Weights of a small GPT-style language model, trained from scratch on English Wikipedia: 12 heads of 64.
MLP neurons of a small language model. Each row is named by its layer, matrix (up: input weights) and neuron, and shows model dimensions 464-559. Each number is 200 + 30 x the weight over its row's rms, rounded and kept within 0 to 999.
After each neuron's rows, "fires after" lists the tokens most often just before its 100 highest values on Wikipedia text that the model never trained on.

L6.up2370,219,196,166,183,256,212,175,216,244,207,161,180,201,138,197,211,213,169,208,171,220,225,184,154,190,220,213,225,218,229,172,245,196,216,257,166,216,204,145,214,168,211,200,149,213,160,244,167,225,214,169,255,213,248,197,192,220,203,141,231,212,179,231,281,167,189,182,235,173,213,187,217,181,163,223,179,202,204,246,160,195,157,189,258,227,210,194,201,177,217,232,216,270,229,259,174
fires after: "1", "2", "4", " ", "7"

L6.up268,223,251,158,154,160,190,165,176,156,236,204,211,198,163,209,265,261,176,201,238,246,139,234,177,220,209,161,202,215,221,222,250,195,235,181,177,220,199,208,166,200,175,213,192,252,230,208,199,186,206,180,184,178,220,245,123,195,179,182,211,170,150,192,179,210,210,190,219,183,169,248,182,172,188,160,147,240,209,204,169,171,215,169,202,201,164,240,192,161,240,157,202,155,218,169,229
fires after: "===", " ===", "\n", "===="

L6.up1781,173,208,200,195,174,134,164,208,190,245,215,168,271,187,174,178,201,195,176,225,171,204,239,204,201,232,212,230,194,199,201,175,185,181,169,163,218,173,205,275,207,191,188,235,135,198,176,186,190,184,173,224,241,177,161,197,170,169,193,215,207,228,179,156,204,191,186,248,182,189,211,164,257,151,243,226,203,206,216,226,145,168,242,233,235,208,177,215,251,231,230,229,243,216,151,191
fires after: " ", " |", "0", "1"

L6.up1102,205,217,194,219,243,187,212,166,207,207,157,213,220,224,173,221,151,231,284,219,185,253,208,221,237,163,196,199,141,217,149,206,280,201,177,230,210,162,167,236,251,206,212,218,167,230,203,262,183,199,235,165,208,178,156,221,152,191,196,242,246,226,224,161,238,216,212,118,221,203,224,201,235,173,184,198,223,198,211,204,201,234,209,157,231,238,217,193,198,196,214,177,261,147,198,206
fires after: " ", "1", " (", "4"

L6.up2162,193,200,205,252,199,141,199,181,212,167,173,152,184,185,194,157,192,203,205,214,168,215,238,189,214,227,182,282,186,263,147,199,162,223,169,170,200,264,223,236,210,188,196,199,208,209,188,225,176,138,212,192,177,195,182,201,229,231,132,196,251,222,155,170,220,218,190,198,173,188,216,217,197,133,171,239,183,231,194,214,250,166,209,167,205,191,197,185,172,193,180,189,104,237,186,227
fires after: " ", " the", " (", " not", "\n", " N"

L6.up2011,227,243,154,215,254,122,216,238,172,232,197,170,157,211,190,198,209,223,175,219,210,182,197,171,156,178,216,173,225,195,213,213,218,169,200,236,166,196,152,208,212,207,157,180,177,194,218,191,173,172,260,170,215,215,211,179,193,157,197,198,231,209,254,217,181,200,211,212,216,152,231,178,178,191,231,203,220,188,165,187,219,229,265,201,163,170,198,218,283,225,199,182,201,251,147,190
fires after: ",", "–", "3", "0", "4", "8"

L6.up232,166,210,247,164,169,184,173,205,216,182,144,172,213,182,178,203,156,207,240,163,249,214,215,151,204,190,177,200,155,233,194,178,194,196,210,223,161,202,175,260,172,208,184,219,168,223,174,180,172,185,180,196,230,177,181,177,173,197,202,168,176,236,204,191,252,206,203,184,215,265,184,170,223,184,140,219,205,190,214,191,176,184,196,208,177,211,148,181,186,200,179,192,182,210,133,239
fires after: "\n", "0", "1", "6", "5"

L6.up766,218,167,204,203,143,181,183,163,211,176,160,191,141,196,231,202,185,209,186,214,234,207,255,258,235,227,237,202,204,219,172,142,169,255,207,151,212,194,244,191,223,250,264,187,197,196,200,183,192,206,219,227,168,230,153,187,196,182,272,140,218,182,151,211,179,199,212,174,182,164,194,245,200,238,224,222,158,153,248,235,196,178,214,198,203,244,212,227,176,224,201,135,209,191,201,165
fires after: ",", "2", " ", " |", "3"

L6.up317,221,221,206,220,184,201,155,192,187,229,189,176,130,150,242,202,150,182,265,173,171,190,194,189,250,207,242,180,187,211,183,248,147,269,181,221,175,203,244,211,190,215,194,239,211,266,211,212,222,224,224,190,192,241,168,186,192,223,218,206,235,203,197,195,179,165,227,232,165,219,252,185,241,206,210,227,230,207,226,222,170,170,216,193,170,194,239,175,246,182,211,190,254,232,216,201
fires after: ",", "0", ":", "2", "8", "4"

L6.up699,230,218,212,178,157,157,204,182,186,202,212,209,174,167,206,170,207,156,224,209,194,142,221,225,202,185,191,207,220,205,239,210,227,239,154,156,180,144,197,118,196,227,144,171,246,225,208,202,212,188,242,171,164,213,166,174,247,211,211,165,202,210,246,167,210,181,245,203,206,196,183,254,246,202,218,228,241,221,238,232,181,188,220,168,178,171,311,159,194,184,214,178,274,136,167,193
fires after: " ", " (", ",", " Al", "-"

L6.up1440,188,209,200,137,193,210,204,185,184,199,183,216,196,181,226,191,131,148,288,221,151,166,201,171,168,187,185,201,231,223,208,221,202,237,228,196,218,147,242,161,205,178,224,257,194,215,186,178,204,225,177,203,251,218,184,186,206,190,206,180,222,198,215,244,207,184,182,196,205,244,185,220,209,231,207,149,178,174,214,165,171,166,179,278,158,189,179,178,208,176,213,206,181,182,277,183
fires after: ",", ":", "'", " \""

L6.up2150,219,267,150,221,214,137,159,220,297,185,214,206,199,165,250,227,184,190,202,204,210,153,200,176,225,182,233,190,175,249,198,211,231,187,128,142,183,190,233,147,157,202,208,242,179,195,258,235,176,193,210,189,235,210,139,145,165,163,190,185,209,237,227,183,168,185,166,210,243,182,188,171,190,220,189,234,217,215,209,223,245,135,197,219,230,238,133,259,252,191,139,168,243,183,214,218
fires after: " ", "1", " the", "2"

L6.up480,254,217,240,201,221,160,192,205,183,223,195,225,238,190,189,174,144,210,227,224,155,187,182,172,234,222,191,137,247,201,174,190,241,163,173,166,209,210,199,194,279,191,231,196,188,225,166,181,163,221,181,207,215,168,203,150,223,210,222,209,210,219,172,189,200,223,243,183,237,194,200,211,211,177,163,142,231,184,234,174,222,201,173,198,181,201,220,208,205,207,181,207,193,220,221,184
fires after: " ", "1", "2", "5"

L6.up1826,174,194,189,167,187,218,186,171,210,174,195,222,206,199,215,203,249,172,176,196,188,166,188,225,175,158,200,171,185,220,234,201,245,198,171,267,213,215,208,203,216,248,204,195,258,215,212,185,190,220,223,163,250,205,186,233,228,208,243,174,218,186,189,178,192,180,148,207,194,197,150,200,170,215,233,208,158,234,233,239,216,200,206,205,219,195,225,240,204,181,176,143,154,216,226,217
fires after: ".", ")", " ", "–", "-", ","

L6.up1462,220,243,234,224,153,199,207,246,184,198,215,210,146,189,265,162,160,196,209,203,197,191,138,226,242,171,244,170,210,198,187,200,193,182,209,191,225,230,220,195,163,175,116,231,167,208,209,254,237,219,169,176,233,211,184,185,197,211,210,210,206,240,276,148,240,229,175,173,215,192,207,229,156,222,222,186,172,154,209,218,153,212,238,177,134,224,222,232,162,196,203,200,212,209,162,173
fires after: " ", "9", "–", "0", "1"

L6.up471,251,200,201,226,203,154,271,167,179,231,234,243,194,194,226,205,200,190,190,171,202,197,222,195,219,219,189,104,204,223,219,213,258,195,242,174,242,263,183,174,267,169,236,185,197,214,228,202,210,205,253,168,222,212,190,203,216,219,182,229,166,279,231,202,233,133,230,153,217,167,256,183,260,190,150,244,166,252,210,191,169,162,158,160,145,262,221,166,195,185,151,177,187,192,168,212
fires after: " |", "–", "%", ":", " ", " ("

L6.up227,184,200,163,210,239,172,233,161,255,213,187,184,196,222,199,162,160,177,161,167,196,216,182,205,211,261,212,232,233,182,259,200,175,164,230,189,171,216,223,249,205,209,213,183,227,185,259,209,186,187,190,228,162,191,252,197,156,148,168,232,187,213,214,216,163,147,215,202,252,184,194,170,176,178,206,218,204,200,236,227,208,226,191,189,192,192,175,201,189,187,200,207,155,205,228,203
fires after: " |", ";", "3"

L6.up2022,170,147,219,225,176,169,201,185,233,268,230,127,217,215,215,163,223,162,193,184,226,259,154,202,212,227,230,212,211,198,177,248,226,214,100,182,240,169,162,236,191,162,211,207,126,225,135,188,195,174,217,173,249,187,243,144,220,184,242,190,210,133,181,192,226,187,164,263,159,198,211,159,162,161,232,206,208,173,208,184,261,241,194,179,197,158,199,221,194,170,177,156,199,142,136,198
fires after: " ", " for", "1", "4"

L6.up622,199,182,202,207,131,204,228,225,244,188,198,234,245,165,156,194,256,138,274,198,220,227,187,197,190,187,214,221,187,238,196,186,206,221,139,233,158,147,209,212,182,148,199,169,251,209,220,168,232,183,239,146,238,176,174,212,217,175,176,172,277,215,196,182,167,206,228,209,180,195,188,197,207,177,227,211,163,212,210,222,209,151,196,223,202,191,149,237,188,200,161,219,171,210,206,199
fires after: " ", ".", "2", " ("

L6.up676,284,140,227,214,217,219,211,189,117,178,177,195,162,198,175,183,215,238,186,172,175,163,131,205,192,198,234,246,148,211,201,284,209,273,187,215,193,208,152,226,205,160,173,210,223,214,202,163,182,221,210,252,186,184,227,145,184,185,226,201,210,182,167,226,210,149,217,229,207,230,236,151,199,192,206,180,209,189,216,189,189,194,172,246,216,276,195,149,232,198,229,222,255,191,146,192
fires after: "1", "2", "5", " |", "3", "4"

L6.up678,183,184,179,136,259,198,205,193,165,227,156,188,189,195,160,210,194,209,147,171,268,180,199,186,210,274,212,235,209,210,209,234,223,223,174,209,159,214,253,205,156,183,248,154,214,222,169,214,186,179,203,202,198,149,184,192,199,201,157,160,220,205,262,209,155,184,200,218,192,221,210,160,251,225,222,184,167,134,249,177,201,225,116,181,229,174,162,126,183,222,223,191,263,236,143,225
fires after: "1", "6", "2", "4", "5", "3"

L6.up600,184,228,203,187,153,200,146,175,148,166,207,176,168,231,167,190,201,212,192,173,230,185,256,169,212,158,248,187,220,220,194,206,125,217,177,190,185,175,172,161,211,183,189,212,197,194,240,236,167,243,201,186,260,219,212,168,167,201,197,222,224,177,194,213,171,184,206,176,255,259,208,199,217,149,214,144,189,234,178,208,214,211,203,210,203,146,169,161,147,244,163,211,216,161,190,151
fires after: "==", "===", " ==", "\n", " ===", "===="

L6.up747,226,229,188,176,177,207,173,258,197,184,166,184,172,204,172,185,156,234,254,246,180,170,168,213,195,190,170,209,193,201,189,182,193,220,143,193,207,235,207,165,185,175,188,184,242,264,215,230,182,175,230,211,235,207,181,180,205,168,185,212,236,214,191,213,189,187,197,162,192,169,195,221,256,218,191,253,191,195,176,203,221,119,212,202,239,179,257,206,207,239,197,218,177,221,246,221
fires after: ",", " .", " |", "0", "."

L6.up1204,191,228,210,243,152,187,184,223,231,203,145,212,202,225,176,163,198,199,196,197,210,228,187,223,163,206,185,233,198,201,160,188,148,217,256,193,285,179,245,138,223,170,166,214,236,204,173,212,227,187,208,182,202,237,197,201,195,234,215,193,212,194,221,168,149,193,201,190,193,200,233,202,179,233,184,239,218,168,200,231,173,136,203,241,201,199,223,105,240,199,168,169,246,193,244,197
fires after: "\n", ",", ":", "|", " Website", "'"

L6.up749,205,158,229,224,194,193,160,180,177,211,171,223,182,179,216,223,183,216,220,189,197,171,171,209,198,204,191,181,188,189,203,247,171,229,165,261,186,170,163,218,189,210,225,179,157,207,227,203,210,194,225,186,243,200,190,187,176,210,194,169,197,198,207,193,153,167,194,213,218,188,193,149,210,166,216,176,247,212,221,211,235,151,166,231,188,218,225,255,216,170,195,210,225,224,191,236
fires after: "2", "1", "0", "6", "3", "4"

L6.up2732,206,197,181,211,207,140,201,170,232,222,230,213,240,226,191,196,212,222,167,235,171,182,171,236,189,203,232,198,196,169,164,233,230,215,242,218,267,167,188,181,215,175,224,206,197,209,230,202,203,225,227,256,166,170,194,180,221,257,205,184,243,172,205,232,223,243,261,152,131,217,209,223,202,159,203,166,214,242,210,226,158,134,255,192,187,203,220,184,190,163,180,193,214,196,154,121
fires after: " ", "-", " (", " |"

L6.up1546,222,204,162,229,184,170,200,220,226,203,219,221,179,145,210,170,217,215,147,158,185,186,205,180,229,220,233,172,185,214,198,233,186,139,199,249,188,237,202,180,231,177,161,154,227,176,192,200,210,227,211,229,241,201,229,233,195,226,166,149,147,166,272,251,184,182,210,170,230,169,174,217,182,163,219,156,198,136,173,204,206,217,212,224,164,197,194,227,234,180,171,235,189,213,227,187
fires after: "3", "1", "7", ".", " ", "4"

L6.up2528,197,230,191,230,275,252,191,197,173,243,189,199,169,248,225,193,243,164,165,181,226,194,151,187,188,239,211,231,226,180,255,218,175,176,255,248,158,184,251,216,178,191,202,96,207,203,120,177,227,232,148,169,212,168,226,264,215,191,165,179,206,228,160,173,194,239,155,210,242,221,198,191,257,225,249,230,186,197,152,226,184,199,135,194,181,210,136,204,193,214,240,190,183,249,150,244
fires after: "6", "0", "9", "8", "7", "5"